config.yaml
init_std_up: 0.0208
lr_mult_qkv: 0.5
grad_clip: 1.0
schedule: "wsd"
decay_fraction: 0.595
batch_tokens: 65536
MLP neurons of a small language model. Each row is named by its layer, matrix (up: input weights) and neuron, and shows model dimensions 32-159. Each number is 50 + 12 x the weight over its row's rms, rounded and kept within 0 to 99.
Before each neuron's rows, "fires on" lists the tokens most often at its 100 highest values on Wikipedia text that the model never trained on.

fires on: ".", " end", " |", " beginning"
L3.up1034:41 23 31 41 67 59 43 34 56 39 51 59 79 50 60 43 66 62 49 49 53 54 65 62 25 50 45 47 49 37 41 44 67 54 31 67 37 53 46 68 53 54 68 49 65 69 61 72 63 65 61 60 39 49 68 28 51 40 52 51 53 43 28 58 52 57 32 68 52 32 60 49 61 62 63 77 42 48 50 61 53 49 41 47 54 62 51 60 40 49 57 50 37 54 53 51 84 36 38 41 65 28 40 29 62 47 65 72 45 81 43 61 36 42 55 25 39 46 49 55 55 62 44 56 59 46 42 57

fires on: " of", "-", " ==", "==", ";"
L3.up53:54 42 56 45 60 26 35 66 70 50 35 58 48 69 38 51 55 22 49 40 37 45 30 46 46 44 47 75 49 36 21 56 48 69 61 39 39 65 46 47 41 58 38 46 50 35 35 58 58 49 73 47 65 41 65 42 57 64 72 55 40 47 25 54 25 50 53 55 49 38 70 53 57 37 62 57 37 46 65 44 40 49 51 52 62 40 41 66 48 53 63 44 46 41 49 49 60 43 45 36 49 53 79 36 50 49 33 63 50 59 47 35 63 50 33 44 48 71 61 77 48 67 58 52 43 64 40 39

fires on: " |", "\n"
L2.up412:65 45 25 37 61 43 42 33 76 49 47 62 47 42 56 73 25 52 37 52 62 30 66 56 36 69 43 27 64 63 48 78 46 46 54 52 35 63 51 54 32 61 48 82 61 73 31 47 59 46 68 47 55 37 62 35 53 57 46 44 57 49 55 46 45 71 47 51 42 58 73 53 39 47 35 53 46 63 69 56 61 49 69 59 53 39 52 53 62 46 48 31 48 39 58 53 46 43 58 36 52 48 53 52 32 55 61 30 34 45 42 44 42 57 54 70 61 36 27 40 67 42 49 39 47 45 43 50

fires on: "\"", "\n", " \"", ".", "h"
L2.up1217:26 59 47 38 50 40 37 62 50 50 21 37 31 48 56 36 65 48 62 53 69 61 55 51 68 41 68 49 56 50 47 39 64 19 40 50 39 79 34 65 69 40 58 36 39 25 46 75 55 85 67 50 60 42 51 32 49 44 57 50 59 60 59 63 75 40 65 53 57 46 46 59 43 70 40 43 60 44 52 53 48 57 50 44 49 45 42 55 51 37 47 45 57 57 57 32 56 49 41 57 63 49 47 43 59 22 56 56 42 43 34 68 51 58 43 46 49 35 68 59 45 61 56 49 50 37 58 62

fires on: " the", " of", " and", ",", " a"
L3.up1261:40 68 49 42 64 39 63 59 18 64 45 59 52 55 42 34 70 58 33 64 50 50 66 43 50 37 43 53 51 47 31 72 51 62 53 41 61 49 44 52 54 59 28 39 50 59 30 81 37 53 39 50 48 48 62 43 48 47 52 55 55 45 59 68 76 79 42 44 60 71 39 51 46 51 55 48 37 51 32 62 77 57 63 42 56 68 47 54 46 41 59 56 71 54 49 44 54 27 69 58 34 76 43 60 39 38 43 50 54 46 52 53 48 50 51 34 50 82 66 57 59 66 60 48 28 55 59 48

fires on: " |", ";", " of", " School", "."
L3.up334:54 58 62 35 56 65 56 49 33 39 69 61 45 73 37 43 72 42 52 35 51 59 54 37 45 58 62 35 35 59 49 34 58 51 48 28 42 60 46 61 32 46 37 77 48 67 46 52 33 34 62 68 53 46 53 49 41 50 81 36 59 59 51 53 61 37 71 29 50 51 53 48 41 48 65 54 70 61 43 33 50 33 55 48 38 26 46 50 45 42 39 65 33 49 54 28 32 51 70 56 38 49 48 46 52 27 61 25 67 47 47 44 42 57 25 50 53 68 31 45 48 37 59 36 45 48 40 58

fires on: " to", " was", " be", " it", " they", " of"
L3.up377:35 54 47 51 73 56 39 53 52 67 55 53 28 66 44 52 70 50 39 54 44 55 29 51 64 37 57 43 40 23 33 62 50 48 59 57 45 33 24 37 40 44 49 37 64 49 52 48 37 55 24 59 33 32 57 49 37 68 53 54 51 60 33 47 52 66 66 56 35 42 65 46 47 49 48 51 46 34 73 37 48 66 51 29 60 50 47 60 51 40 47 70 55 55 54 54 46 51 49 53 56 61 75 34 41 42 37 46 50 48 57 63 30 59 44 54 42 52 49 53 55 47 50 28 59 64 66 53

fires on: " of", "r", " L", " /"
L3.up1040:66 54 41 47 67 52 72 31 24 44 41 67 50 52 53 51 52 51 49 39 46 23 46 30 60 56 57 61 46 37 43 67 36 67 62 38 36 42 54 55 46 50 70 33 48 59 53 49 43 46 42 59 48 60 47 58 51 51 43 44 50 45 35 36 61 59 41 42 32 51 57 32 49 59 56 48 64 54 51 46 45 53 67 34 36 29 56 53 44 56 42 42 55 58 59 21 61 39 65 61 69 61 51 51 65 53 56 70 54 46 64 78 38 66 56 43 48 66 28 55 54 56 55 54 50 23 50 66

fires on: ".", " two", " this", " his", "\n", " the"
L2.up100:49 62 41 48 55 63 36 33 74 50 50 62 55 67 61 73 42 64 61 62 37 50 62 81 52 42 50 47 60 42 40 51 86 43 52 66 44 58 58 53 58 43 32 67 43 57 51 52 43 80 36 54 46 66 56 69 55 54 44 31 60 49 31 48 63 56 54 56 62 26 44 50 55 43 52 50 59 47 42 57 60 54 47 51 25 70 52 55 47 54 54 52 33 58 71 21 50 43 26 39 50 48 59 53 48 29 46 24 35 46 39 59 46 54 75 76 46 61 51 55 73 51 44 41 52 42 32 61

fires on: "ed", ",", " |", "ing", "es"
L3.up350:44 61 53 34 28 70 34 47 60 56 25 53 50 39 49 38 48 47 67 48 56 40 71 62 31 58 53 57 40 61 52 64 53 50 50 12 56 39 45 39 30 41 54 36 62 45 58 65 60 44 57 57 41 65 52 46 45 40 39 61 54 46 65 59 35 57 50 56 60 41 41 28 56 36 44 53 33 44 52 59 43 58 41 55 52 56 42 44 54 27 67 48 44 42 47 38 51 73 43 75 58 54 35 59 40 43 58 45 50 56 45 46 46 36 46 32 59 84 83 44 69 51 57 45 29 49 25 52

fires on: ",", " and", " to", "–", ";"
L2.up473:16 47 55 53 59 51 49 64 66 55 52 46 21 52 59 51 47 40 71 67 55 37 46 56 55 39 65 76 41 66 37 35 68 56 70 37 49 57 50 50 58 53 60 79 46 41 48 41 52 31 33 28 72 59 50 16 41 58 50 72 51 59 47 54 60 37 37 39 66 30 60 36 56 48 71 51 61 43 53 45 47 40 60 40 45 69 27 37 56 44 65 58 41 39 34 47 56 47 34 39 59 25 77 52 63 63 27 55 51 26 63 58 31 58 56 61 46 56 66 51 76 48 51 36 32 60 39 44

fires on: " The", "."
L3.up1012:41 77 50 42 40 51 31 63 31 49 48 62 48 67 55 69 56 41 45 73 55 58 57 54 59 56 48 52 65 41 33 53 41 36 44 47 73 37 81 64 61 47 48 60 60 56 28 47 50 47 41 43 64 29 45 46 37 39 62 61 49 35 90 43 53 55 33 38 38 66 55 46 41 37 47 32 59 70 73 53 46 38 33 58 43 51 22 46 30 75 51 59 45 63 28 46 52 40 56 36 69 35 67 39 47 51 70 44 48 59 50 49 31 46 44 57 57 48 44 44 31 54 77 40 44 53 38 64

fires on: " |"
L2.up1:61 35 19 38 52 51 38 26 64 50 46 55 44 50 86 56 40 60 35 65 59 35 43 42 32 68 43 37 48 42 49 57 57 43 55 47 49 34 40 68 40 40 56 55 57 73 59 29 51 42 53 44 40 38 49 40 39 42 47 66 30 42 59 52 48 72 53 52 52 47 79 42 51 50 44 37 52 62 62 56 78 50 79 46 41 43 50 49 56 51 59 49 46 49 25 49 35 59 58 36 65 47 51 72 51 35 48 57 23 49 43 48 50 53 50 53 59 38 49 34 74 45 56 34 37 35 42 48

fires on: " ", " (", ":", "'s", ";", " of"
L2.up668:53 43 70 52 52 60 35 60 56 56 47 38 38 42 75 44 64 33 59 48 73 41 57 58 61 52 61 59 22 47 19 55 52 55 48 23 46 57 51 69 40 41 63 49 38 61 39 56 49 60 72 51 57 42 75 38 37 42 55 32 49 45 36 53 71 66 56 61 47 55 56 54 59 35 41 45 52 55 39 32 59 71 64 49 71 63 49 57 30 51 52 34 39 62 38 39 50 48 45 59 58 43 56 48 23 39 27 45 36 45 66 37 45 41 41 45 58 73 46 54 55 39 25 57 66 68 38 45

fires on: "er", " of", "ar", "b", "r"
L2.up1136:37 69 35 43 46 63 80 42 37 35 54 60 61 44 66 69 52 60 58 40 38 48 61 51 43 51 40 47 56 50 52 46 37 77 45 54 49 47 43 50 43 39 37 57 37 46 50 44 48 49 33 58 33 37 37 43 41 47 54 34 48 32 48 28 54 44 57 65 84 48 50 58 49 51 58 42 52 53 82 39 58 38 45 67 46 62 63 45 33 39 45 64 57 45 51 54 54 45 54 57 84 66 59 39 74 52 58 64 69 47 63 61 42 35 51 38 75 47 52 65 56 51 43 28 49 37 50 51

fires on: " career", "-", " appearances", " votes", ";", " work"
L2.up1201:51 56 36 84 86 54 35 61 39 57 58 36 61 50 47 57 64 61 69 49 45 56 38 59 61 37 35 56 72 44 45 68 38 72 49 56 66 49 58 53 44 32 61 66 50 53 40 51 32 51 50 33 65 52 63 49 39 62 39 41 53 42 33 48 64 48 43 53 61 43 46 23 25 42 59 44 47 55 46 38 60 53 49 38 45 49 62 42 52 52 66 39 42 45 58 30 58 62 74 52 30 43 58 49 45 53 44 48 44 40 39 61 35 69 65 45 51 55 70 35 49 65 40 56 46 60 65 46

fires on: " into", " to", " from", " with", " as"
L3.up285:39 49 56 73 43 57 50 64 81 43 54 47 49 42 56 56 46 41 37 58 56 47 44 53 54 81 57 51 56 56 52 38 38 29 43 51 63 58 42 57 49 44 54 75 77 59 45 42 37 44 52 24 47 39 63 44 57 42 60 45 65 60 50 63 57 37 40 51 43 58 71 54 46 71 45 51 45 54 49 65 25 57 51 43 36 52 49 54 57 38 52 66 42 39 51 58 45 47 45 29 58 50 64 26 49 64 41 38 35 67 58 58 62 54 53 42 48 38 47 32 53 73 53 36 67 63 29 51

fires on: " and", " |", ",", "/", " &", " or"
L6.up363:30 69 58 66 60 39 55 53 43 54 50 42 43 57 56 54 65 29 31 45 44 36 40 49 70 60 55 39 26 49 43 41 54 43 50 41 52 62 41 75 38 46 44 40 49 47 64 57 40 55 51 36 55 57 28 45 49 81 56 66 42 36 48 68 50 27 49 55 61 42 32 45 66 58 87 59 52 35 34 38 48 40 56 56 29 45 55 70 57 47 44 73 37 62 36 55 54 38 51 52 62 49 48 46 33 64 53 31 48 29 61 55 46 28 49 54 69 68 51 72 57 51 54 42 41 46 25 25

fires on: " to", " for", " from", " of", ":", " Kes"
L3.up850:62 47 49 40 37 50 34 36 50 70 52 49 58 42 58 54 71 44 55 46 44 60 71 58 75 33 51 49 39 49 22 85 68 35 59 50 67 65 53 50 47 41 58 66 50 54 50 54 46 76 55 63 73 33 57 49 51 50 36 32 49 43 59 54 30 60 55 59 38 58 54 64 56 40 49 50 49 61 35 34 76 47 34 45 45 46 54 52 35 59 47 43 54 52 49 60 19 56 36 48 68 44 55 34 59 38 50 46 44 53 55 46 70 67 58 58 52 43 66 73 52 43 58 54 56 49 37 50

fires on: " |", " and", ",", " =", " to", " is"
L3.up873:65 42 55 48 35 60 39 57 47 58 58 65 56 35 39 44 48 75 38 50 46 67 61 38 54 50 39 48 37 41 40 60 56 51 44 35 71 47 41 47 65 48 52 43 41 48 71 64 60 45 58 49 47 46 70 56 35 25 48 65 41 65 46 68 74 51 38 30 62 64 44 19 44 43 53 40 63 21 64 48 56 67 51 49 62 55 54 47 37 36 52 53 67 47 41 42 58 56 38 43 54 70 41 61 47 45 30 35 44 59 43 48 49 52 46 58 53 71 38 42 56 50 54 33 42 40 43 44

fires on: " |"
L2.up43:58 33 29 58 51 43 52 31 38 63 61 42 53 34 35 67 46 87 41 54 33 58 33 53 44 68 54 43 35 66 49 66 43 41 40 49 38 47 53 50 47 45 54 77 58 56 50 41 54 64 40 40 61 56 54 43 46 57 46 39 58 52 60 37 52 70 40 60 56 65 65 39 46 57 40 44 55 49 49 49 55 55 82 54 57 45 52 48 61 48 46 62 83 36 40 58 58 58 68 56 38 54 54 73 51 61 31 70 30 52 45 38 58 72 56 60 47 45 49 37 64 37 42 42 61 51 40 51

fires on: " such", " on", " in", " as", ".", " this"
L2.up692:31 44 35 68 55 65 48 67 62 39 42 59 56 41 54 61 38 59 40 52 67 52 54 55 58 68 49 46 66 54 59 48 56 60 46 54 56 46 31 65 60 67 55 50 42 58 40 42 65 44 38 70 40 66 56 44 63 62 53 43 47 50 66 59 46 37 45 73 55 57 59 60 33 45 44 34 70 68 63 51 47 41 72 43 07 54 42 66 68 61 52 62 42 49 44 56 51 52 44 27 38 41 47 52 41 58 65 43 34 54 53 73 34 59 57 67 50 66 34 45 73 43 20 28 39 41 46 46

fires on: " of", " the", "B", " w", "b"
L6.up1098:47 71 64 34 47 51 61 72 42 40 49 34 45 54 50 64 40 51 47 51 68 36 64 38 68 47 38 42 63 48 33 40 41 63 45 48 40 65 56 49 16 71 55 52 48 49 51 43 61 56 48 37 42 57 41 46 49 61 37 62 69 40 57 44 55 69 51 21 81 67 68 65 52 46 65 57 57 51 45 38 53 47 51 50 52 57 60 32 36 54 39 44 81 47 55 66 72 41 47 52 59 37 51 49 44 64 63 30 52 45 59 50 54 44 43 57 60 28 50 35 64 49 49 39 26 57 57 54

fires on: ".", "-", "\\", ":", "):"
L3.up1224:63 53 39 36 38 52 55 52 27 68 57 55 75 34 31 52 60 41 39 48 66 59 31 56 54 56 30 48 56 60 32 48 54 53 59 60 75 46 43 62 51 67 55 36 63 48 64 52 52 39 45 28 61 47 56 51 26 33 55 27 71 63 61 56 41 56 60 36 45 63 51 39 59 48 42 34 39 53 29 51 50 52 38 81 53 60 49 69 30 67 54 59 45 42 45 37 38 40 58 47 61 46 70 50 51 71 47 69 47 62 45 59 37 49 54 43 67 54 47 63 65 31 52 65 42 60 44 51

fires on: " |", " 0", ";", " 1"
L2.up518:76 51 55 42 49 32 69 45 52 55 52 59 72 37 46 51 72 42 56 57 30 36 53 55 54 29 47 46 51 48 38 35 48 56 39 54 41 39 46 32 38 27 47 53 44 74 27 58 40 54 47 71 46 54 45 33 64 36 32 47 47 64 58 37 32 80 47 61 43 60 64 37 52 32 47 73 22 74 27 49 52 53 52 51 60 52 61 53 50 53 29 47 49 67 54 65 28 51 68 49 54 49 51 77 53 43 37 71 44 44 42 56 49 46 54 49 52 45 55 54 49 44 54 37 64 66 49 48

fires on: " in", " from", " as", " the", " at", " to"
L6.up458:56 38 34 47 38 52 58 46 56 47 42 85 41 46 72 66 55 54 50 42 36 53 46 47 52 53 54 67 61 54 48 45 53 52 39 64 75 31 42 67 28 63 49 59 55 59 44 46 46 26 41 63 46 51 41 52 65 66 38 36 64 76 61 52 47 47 36 63 46 52 57 43 40 51 36 62 48 37 32 62 46 36 35 55 24 44 49 13 53 68 36 42 42 40 58 43 49 32 46 43 53 35 42 29 57 64 58 38 42 71 62 55 59 26 60 59 38 75 45 69 70 50 45 51 66 58 49 57

fires on: ".", " (", " R", ".,", " to"
L6.up1049:54 72 61 59 28 37 27 50 57 47 60 79 52 66 56 53 74 28 46 58 73 59 56 37 53 41 38 37 59 50 36 47 65 42 57 44 68 45 54 61 55 47 29 26 71 44 58 50 46 51 48 38 32 47 42 55 44 49 64 47 35 38 68 75 43 38 40 69 44 59 57 48 49 56 33 61 51 50 64 28 47 56 39 39 64 37 57 58 47 43 37 68 42 51 42 70 52 46 48 55 69 58 65 16 51 62 48 68 64 71 54 44 55 57 44 51 60 55 24 40 64 47 48 36 45 53 36 49

fires on: " |", " from", " goal"
L2.up84:31 57 44 68 61 64 60 50 47 37 52 46 59 47 61 57 32 49 56 45 59 52 47 43 42 55 48 56 56 55 56 65 44 53 20 67 22 26 49 51 58 34 43 47 54 62 43 53 74 54 50 31 37 38 57 41 63 44 57 49 56 53 37 78 41 50 59 54 50 40 69 52 77 64 55 60 56 48 46 47 38 52 51 40 34 45 48 54 66 49 49 44 37 42 56 37 60 39 49 58 56 58 66 11 29 49 57 55 66 65 48 56 49 58 46 31 64 61 43 43 41 40 66 54 45 54 36 43

fires on: " |", " and", "-", "{", "==="
L6.up445:64 42 51 52 50 45 40 51 50 49 73 54 70 35 32 56 46 54 35 61 54 47 56 45 54 48 37 42 54 60 52 31 52 51 42 46 43 44 62 49 49 38 50 59 38 49 51 47 46 70 73 54 30 44 55 47 59 53 45 59 66 43 37 54 45 49 23 33 41 56 38 41 57 38 64 54 57 16 50 45 33 40 46 60 54 41 56 49 67 40 43 49 53 32 52 38 36 51 58 61 53 57 51 44 31 36 29 71 46 55 75 59 65 43 49 79 61 72 34 55 52 62 83 43 25 45 33 46

fires on: " and", " to", " with", " for", " on", " who"
L3.up178:46 47 42 60 22 69 54 60 51 51 59 64 47 46 55 54 43 56 66 62 59 58 54 63 43 28 66 45 27 56 44 22 59 46 44 66 70 29 54 60 61 57 47 44 57 52 43 31 41 20 43 55 61 51 42 36 69 52 54 48 37 36 74 45 49 61 49 41 64 52 48 33 33 49 55 37 54 52 45 44 50 52 60 57 44 50 69 49 39 44 74 60 53 41 53 49 31 57 58 50 54 61 43 62 63 67 32 59 45 53 40 55 40 75 62 68 60 43 40 56 78 52 46 48 29 49 49 52

fires on: " |", ";"
L3.up879:72 31 33 58 67 46 60 63 56 22 46 79 40 66 63 54 61 63 54 60 31 75 28 45 43 54 45 35 68 55 52 47 56 59 25 36 43 39 40 43 49 32 38 52 45 60 40 55 40 53 48 52 43 50 52 46 60 40 65 51 74 60 49 43 44 90 50 49 37 42 56 41 61 36 53 57 64 38 38 49 51 51 53 49 63 33 35 62 59 61 65 45 50 56 52 50 44 52 51 47 61 51 38 75 52 42 43 42 57 66 41 63 62 38 50 58 74 41 34 30 67 52 76 46 40 59 38 59

fires on: " |", "|", ":", " "
L2.up563:57 47 45 58 49 51 39 43 52 35 45 61 84 55 48 60 55 62 77 60 60 66 53 48 57 28 44 78 67 40 37 75 47 55 55 46 28 59 51 43 44 48 40 16 38 62 36 58 62 39 41 58 64 55 67 73 38 53 45 74 42 23 52 47 42 55 64 54 41 29 63 76 56 43 65 48 44 62 70 52 27 51 48 43 58 57 57 66 37 51 52 46 43 59 49 46 47 52 42 62 45 76 49 22 43 39 61 38 76 64 47 54 50 41 32 40 45 36 47 47 39 54 64 44 47 56 38 37

fires on: ".", " loan", " that", "="
L3.up967:62 58 46 58 49 34 48 62 55 50 67 55 46 55 44 64 67 42 50 48 43 81 64 38 57 62 63 29 40 52 63 65 62 46 31 47 53 39 42 63 59 57 51 52 65 44 52 66 48 54 41 66 59 34 46 29 43 51 44 35 44 46 63 62 54 65 40 36 50 56 56 38 45 60 75 55 81 70 57 72 79 58 37 35 43 38 36 51 63 59 38 26 40 64 68 40 64 46 41 20 65 40 65 41 36 33 63 47 69 50 60 52 41 40 47 44 56 52 47 80 38 40 33 07 54 39 42 56

fires on: " and", " or", " of", ":"
L3.up395:55 55 57 39 67 27 22 72 51 64 55 57 49 61 55 56 64 51 55 64 49 51 48 53 37 29 49 51 36 54 35 43 65 55 48 37 35 44 29 46 57 58 46 22 50 53 36 52 77 52 59 30 34 44 59 38 50 37 74 67 54 56 59 56 28 63 62 50 65 41 70 52 60 57 57 56 62 07 50 59 55 66 27 43 66 40 47 45 47 73 47 55 54 66 50 36 62 31 39 40 62 66 42 51 47 66 39 60 33 64 36 52 55 75 51 36 62 76 54 52 50 55 44 36 45 46 46 65

fires on: " |", " 6", " had"
L2.up717:59 49 30 49 54 61 63 35 44 55 67 63 65 46 52 61 47 66 20 43 51 46 32 30 27 82 46 27 55 48 48 52 53 52 55 37 57 39 56 52 48 54 53 60 46 34 60 43 48 60 48 45 54 44 61 55 52 48 40 42 53 33 64 42 47 59 48 56 71 57 58 52 55 45 37 41 50 48 55 44 57 60 43 49 56 38 66 37 46 57 48 55 47 62 30 27 62 60 51 46 56 35 68 59 54 44 47 74 20 43 44 26 47 54 34 30 63 34 54 46 68 43 56 74 35 61 38 34

fires on: " (", " as", "\"", " however", " \"", " ["
L3.up702:40 40 64 45 38 55 49 56 74 72 60 53 50 54 49 50 62 39 36 63 51 55 39 31 66 58 40 84 66 56 53 24 58 63 48 68 38 46 49 54 51 50 60 37 71 38 66 61 57 59 64 52 43 36 51 39 32 37 49 82 58 51 57 37 57 38 59 71 47 47 51 46 43 78 57 52 48 50 45 53 49 40 48 38 69 54 57 48 65 32 61 42 46 54 39 51 57 34 49 63 55 55 53 40 41 33 33 47 27 62 92 94 57 53 63 31 46 29 56 55 55 79 25 69 49 58 47 63

fires on: ".", " time", " |"
L2.up282:57 55 56 54 64 60 36 63 56 36 58 39 44 61 43 54 64 55 48 70 59 69 70 63 33 59 43 48 56 49 46 54 58 35 47 47 53 51 67 82 49 67 56 41 34 45 48 52 53 41 47 41 50 52 59 46 53 46 59 57 56 74 70 42 38 37 44 38 47 50 39 44 62 43 63 45 41 61 53 66 39 56 58 57 65 46 48 62 49 80 58 50 27 63 46 54 52 54 48 52 56 47 72 49 65 30 37 40 58 46 55 49 68 51 35 38 68 58 62 72 57 42 42 39 37 57 46 55

fires on: " is", " was", ":"
L3.up529:56 71 66 46 56 34 44 73 76 64 54 49 47 38 22 51 56 23 51 41 51 38 14 55 51 08 54 30 57 45 57 34 47 42 45 34 54 53 43 39 58 54 48 42 52 52 49 62 36 46 52 80 59 46 49 48 44 56 60 41 55 66 38 47 40 61 53 47 58 49 49 58 42 37 60 46 35 18 45 53 55 59 41 20 60 58 44 45 43 53 57 54 55 60 62 53 36 62 54 51 52 61 51 46 48 54 42 65 29 72 58 57 47 79 58 54 56 65 45 44 76 58 51 58 57 58 45 73

fires on: "-"
L2.up413:42 41 49 58 31 32 39 66 51 65 41 30 46 45 48 78 41 45 71 52 71 39 32 63 33 39 35 59 51 42 49 24 51 55 36 52 36 45 61 56 42 55 56 61 56 34 54 68 55 45 57 64 72 36 77 48 33 46 59 33 22 51 47 64 54 52 30 44 32 17 70 56 45 39 41 43 55 27 53 38 39 27 61 43 28 57 63 64 42 67 47 51 69 37 52 61 66 61 62 27 46 54 35 43 51 65 67 45 45 57 75 42 73 28 33 53 54 49 65 57 35 28 48 59 60 54 61 32

fires on: " c", " C", "–", " of", " about", " |"
L6.up1079:42 52 71 49 33 32 47 58 27 50 77 69 66 52 60 52 33 45 61 67 35 46 50 49 49 75 57 42 51 34 52 31 47 30 42 51 48 37 54 54 44 55 60 55 48 63 41 64 46 42 60 52 56 53 50 60 53 45 47 27 48 54 53 47 44 59 39 47 53 65 51 68 53 47 75 72 60 66 53 47 41 44 13 44 57 38 43 65 52 63 54 51 34 60 39 31 41 58 47 53 45 55 37 48 49 20 42 58 48 23 46 48 53 40 39 49 64 54 50 45 44 36 40 54 43 79 74 51

fires on: ":", " name", " place", " of", " title"
L2.up1137:66 34 76 43 51 63 45 49 61 59 67 64 65 40 60 73 43 38 58 53 52 28 45 58 44 49 48 47 62 40 44 56 29 47 56 55 52 36 37 55 51 46 34 46 59 53 40 76 48 72 48 32 44 55 53 46 42 26 62 42 63 62 52 37 59 62 49 39 47 43 60 37 45 40 57 47 49 56 38 53 38 43 76 41 57 61 51 62 46 70 39 60 39 32 53 37 45 47 44 48 34 38 43 54 31 42 38 37 43 62 63 53 51 77 62 74 44 61 64 55 65 32 53 55 64 70 49 24

fires on: ":", "-", "|", "—", " most", " all"
L3.up254:38 51 43 37 53 28 51 29 57 69 43 57 34 52 50 59 36 62 75 65 66 42 40 75 40 49 40 32 50 44 56 34 55 32 40 43 45 38 40 61 60 46 34 65 46 28 49 43 54 49 70 61 57 32 72 48 52 32 51 46 29 28 35 66 48 54 54 49 41 37 44 58 51 37 56 44 56 33 55 67 72 57 32 48 52 60 21 56 52 55 51 69 58 51 59 41 56 53 53 51 47 47 76 57 47 49 41 33 71 42 73 60 33 39 47 66 51 56 32 49 49 39 67 33 33 30 97 38

fires on: " and", " until", " since", " founded", " from", " &"
L2.up313:53 51 38 38 53 39 47 74 65 56 58 55 54 44 72 52 47 31 50 41 34 54 58 61 56 49 37 51 52 38 48 58 60 54 42 53 28 66 36 71 48 34 38 45 37 64 45 54 62 58 43 56 38 25 48 60 46 23 53 41 50 58 32 66 68 48 59 48 30 57 51 47 59 72 44 50 67 35 59 48 52 43 81 53 67 40 69 40 41 54 28 78 52 44 35 60 62 51 43 34 72 52 49 29 37 27 44 65 51 51 44 51 41 67 38 67 57 43 36 60 10 41 49 63 65 37 35 72

fires on: " |", " club"
L6.up826:26 60 44 42 56 39 70 69 55 30 71 52 54 41 33 31 53 45 45 54 62 63 62 61 35 72 38 68 55 65 63 43 57 35 30 58 38 52 63 61 56 56 56 41 57 66 54 62 44 71 59 57 47 60 49 50 40 33 47 40 49 47 40 50 71 53 49 52 16 79 74 59 63 57 49 54 42 40 49 50 45 49 47 41 29 43 69 59 39 49 42 63 62 24 48 27 34 72 35 65 80 41 61 47 46 44 62 51 48 33 52 59 46 59 44 36 47 65 49 54 40 51 66 44 41 33 31 52

fires on: ".", "a", " pr"
L3.up363:32 40 60 36 45 57 33 41 48 44 56 46 50 58 48 63 46 45 58 53 66 41 72 45 51 36 43 30 49 48 53 54 55 30 60 39 75 62 41 59 44 50 40 50 62 36 41 50 42 55 67 75 64 43 38 45 40 66 47 64 66 42 67 45 57 38 50 55 37 62 32 42 37 54 49 49 60 49 48 45 43 53 57 44 49 49 36 48 55 53 59 44 53 44 63 82 67 41 33 26 42 36 74 66 36 49 49 69 35 23 41 40 54 48 35 54 61 58 50 44 39 34 87 56 42 55 67 44

fires on: " new", " former", " modern", " old"
L2.up541:64 43 52 72 31 49 52 43 37 39 49 55 48 32 43 86 68 65 52 43 41 63 46 41 47 64 54 82 41 51 46 51 68 77 57 27 45 64 27 60 28 45 75 36 39 43 35 56 51 42 38 44 39 61 52 36 48 40 53 48 57 38 40 36 62 27 54 53 57 47 63 45 46 54 60 61 41 47 60 67 32 40 77 31 28 25 48 57 59 52 60 47 69 49 65 49 56 53 37 49 53 65 59 45 40 54 41 46 41 56 67 54 54 65 49 52 55 61 69 47 48 46 39 67 53 53 58 45

fires on: ".", " as", " of", ":", " later", " than"
L3.up953:54 64 46 51 70 60 33 53 40 54 30 43 53 59 43 48 41 63 64 58 58 79 46 49 69 41 42 69 49 38 50 68 70 51 47 54 38 48 59 63 61 57 53 62 42 35 38 57 52 51 54 56 26 49 66 48 51 17 73 44 68 50 46 48 33 55 81 44 43 49 67 25 59 45 50 35 52 60 47 55 54 42 43 53 37 58 68 53 44 44 48 32 26 61 51 43 29 37 27 40 50 45 49 59 18 64 35 51 40 56 49 36 41 60 65 38 59 67 59 59 70 55 37 28 58 58 43 49